Weights of a small GPT-style language model, trained from scratch on English Wikipedia: 7345 steps.
MLP neurons of a small language model. Each row is named by its layer, matrix (gate and up: input weights) and neuron, and shows model dimensions 128-223. Each number is 500 + 50 x the weight over its row's rms, rounded and kept within 0 to 999. Numbers have three digits each. A neuron's up and down rows have the sign that makes its largest values positive.
Before each neuron's rows, "fires on" lists the tokens most often at its 100 highest values on Wikipedia text that the model never trained on.

fires on: " =", "\n", "os", "ul", "n"
L2.gate561:507442482554512518409503529498491474429352521481506481543509596506410478485493423483437537542587425515444533493476511505532502423469463559476455557445518435476471482524486378504435528468577550704486441428498524480470524429469514469512554484472428478456527545533569496468526467534453552450
L2.up561:438558485523508488447620521471550387397420547525543524658517512513482523443416407459471501490551450484450606514456435449454522401471476529522560444390581496471546426529629523508482522472528553602591501487437524478515540413464461498533489532493408436536524497519474464386599524480471481453

fires on: " |", "R."
L2.gate131:512439467536528562463504565415420555387495565453460522515432535455483506472474543449495484556626465523500485493441428441542393514492429464443450539470407439485468493435513497398491502461459576481527516501479509440428492496475461501463476497438509438528448538443524438502490441503523431519
L2.up131:591466417487522471499408573484399471479483596466499526546417472470516409583450498509491445540599558542479460595525456501540446514506451442497520440469421445545532464535471448428489433457431517497499584451551437541434424441526474486534484497505471570464539494488525473495510486501537475524

fires on: "'", "s'", "’", "ers'", "ur", "'s"
L2.gate109:483484513431567513439493456434492490508485567497455545495439487474513490477538474496447551544574454437506499515589391486506507463489500467527485414433534426422483544535466496409469507509509460522547442445593474535528550530491561595570587481453485407427474552483469545499400455504535455550
L2.up109:433524535497525576524474416411538505459416494477462513577408491493494471457574494547596514540480480461461543534432462488551556528516525457434488544558443499418471561462499562466542475436541452496508527511467491487514514527494450598495515470480418465475418480461556575463563460516510505531

fires on: "os", " to", "v", "ét", "or"
L2.gate161:521520483455528596448491505475579515483489468532575488503538471525500501572528433458563464489497431500561503548472460451435445518502438589525507516535448429567505488523542370483487542494526551490422483448465446513460467605564425478512442443525503599453460541528460470471478561459559543541
L2.up161:468404471548387599432585549473470379515432562500443519483456476561551489499540458542538485453525425520516589473459510490550421444488508445537547618497387405502454392559523533502556466453464489516501510506535539430420501593513536510503415477492464478467551508485469581454526535510517448494

fires on: " be", " 2014", " to", "be", "ew"
L2.gate424:477499630501496500520512484475516455519465582581625446509493453435600553458470449578452409408484521598465473504507495519423394511444557533441495543532533590509484438492516576500477472570424484589515500451534528496508526565447556513515460502509582438518490449514466444595569579477449671561
L2.up424:493512644498499512553529465528452506507517599507520445500431541409514498398466467539481580500466494488571560401485445467408445437518472515478473464466521578451492467487419503501470553593479520465437470508557501395507458569491544501544437572546475485519441526561496445440506506509511461575

fires on: "'s", " of", "on's", "et's", "-he", "-E"
L2.gate263:501475450516600461500528439510437477535369440563443505457523481431475483499587538556482483539426584421471543465497525505562454516532505455570456513563433405479499527523442480452558545497542592486510486453565489542428490567534567558481481487485512472514508445497496507469465485492516465518
L2.up263:564503449612492454475529528586517484520519441437556505498520503537532478449591481525385532493495484530476490416514472596480502476514438504436472465482439417490490462467488521544546478538481554585595527437514465596518549540480632470656470595573440545525410521451488503467387485465565550425

fires on: "\n", " against", "19"
L2.gate356:498439396577470476596441444466529358453570460475497556528519454537545555488511488468564423605481533441524576501384538488425507551460471510499490436527568489558521521616423517504451517556425578429498538479438509514474466460460476528400527496513426560572503403483533507503581546555512477528
L2.up356:552489488499543545580565430515524525545442553546511451467662448548476502502480419586496509523473476516566507464498517511465509507508497513515597406622558633410407551479505538466559484492408433470447556554547556495448539535551547466586515589457614515590488501485475492504560484416537423434

fires on: " and", "\n", "and", "ur", " years", "u"
L2.gate33:543470481489528477396503468527489503447455454471548523500593454467419449509540549468510462531525512617504526454519447612472503493445502422447462482565503502556559505444487512361457395534541560419575466478555472504538574548427571521497568434484476477477468444512603485462543507470608460532
L2.up33:483499476490461555536505456542517502440495558452495516467562553479556589393578459490513489522522565467526484460607449512412487504484471504441429500500556479510476466463524588486440432474495508483608551536442499502466490454519416537497453509450543509478469441543536486544602475543470483480

fires on: " of", " |", " into", " were"
L2.gate78:444368372542594532519392552594478531461541460472493492512517515508546456527489554550545546586594519453459523450470466465469521444563501532398542475434466442556450410399442491529420527492475528550438497517455464605431523444494422519441452450444443489420554453453476489492499549476416527546
L2.up78:550427432505559581550419487433478525530431499485491495446459534523482444479437524426512523533516548450571431469420483545547538517554492537534527485454431402541455401503451517488512513457440558505517522545538478626528498490469531517540495475526495505545499519385431442453540472534431547499

fires on: " |", "ic", "iab", "ú"
L2.gate605:550421528521504503519437526478501451534578572528460529578385494520435554506497488451475445516605529518564506437503509494457484590535492459427605569426503469454496539517473497476447532488436553497528580499470431451511472507426487551463414518438483532482486446440510627436415454534426492496
L2.up605:542475452462553490535497480550535476464587515530482483499499481414515486532470501477504495552527424460543522551437456510528477436497502473406465451535512479455560477445506405545534500556507522489463663516531504491335444518546453514459486515505490537502474518517460445508586491462486541488

fires on: " |", " in", "\n"
L2.gate531:508533478502535461529515479473448548454491429461398392537493419506517406528546485481402478527492459484548523518505458524492500512505508504521412451570463423568482494545502366536439352408538494506574498564489525488444527436534485531558510462501490543435491548553460439444567486532527532501
L2.up531:524472480572463507515548549475510523430450500608511548540502527499461518407497532524596505496402435515480546465545438538490503423428493544595473547525525506444479487473485473474480521488471551437591463571452497504383595514471531467596421563449534433585459528632484500537513522396579472489

fires on: " \"", " '", " not", " \"f", "{"
L2.gate450:477520523503502507482514477493505505513482460503432482467529524431544465415488564494530471456547540458548533442415573399499492523434434541435589620521429462497497493471466479544546535547578559498484537561464455431495489468537473529590472494542487492436564451535386512425500529463467464485
L2.up450:504441540463473570489555523483543593464492548569519451456536517460568497491566477513541500491501524358464425515404433517504472438535369597520467471400441528415436481575442507494461472541472504475442518484488470555441495570429425538478506528509478444471449483474444443508555590584493461450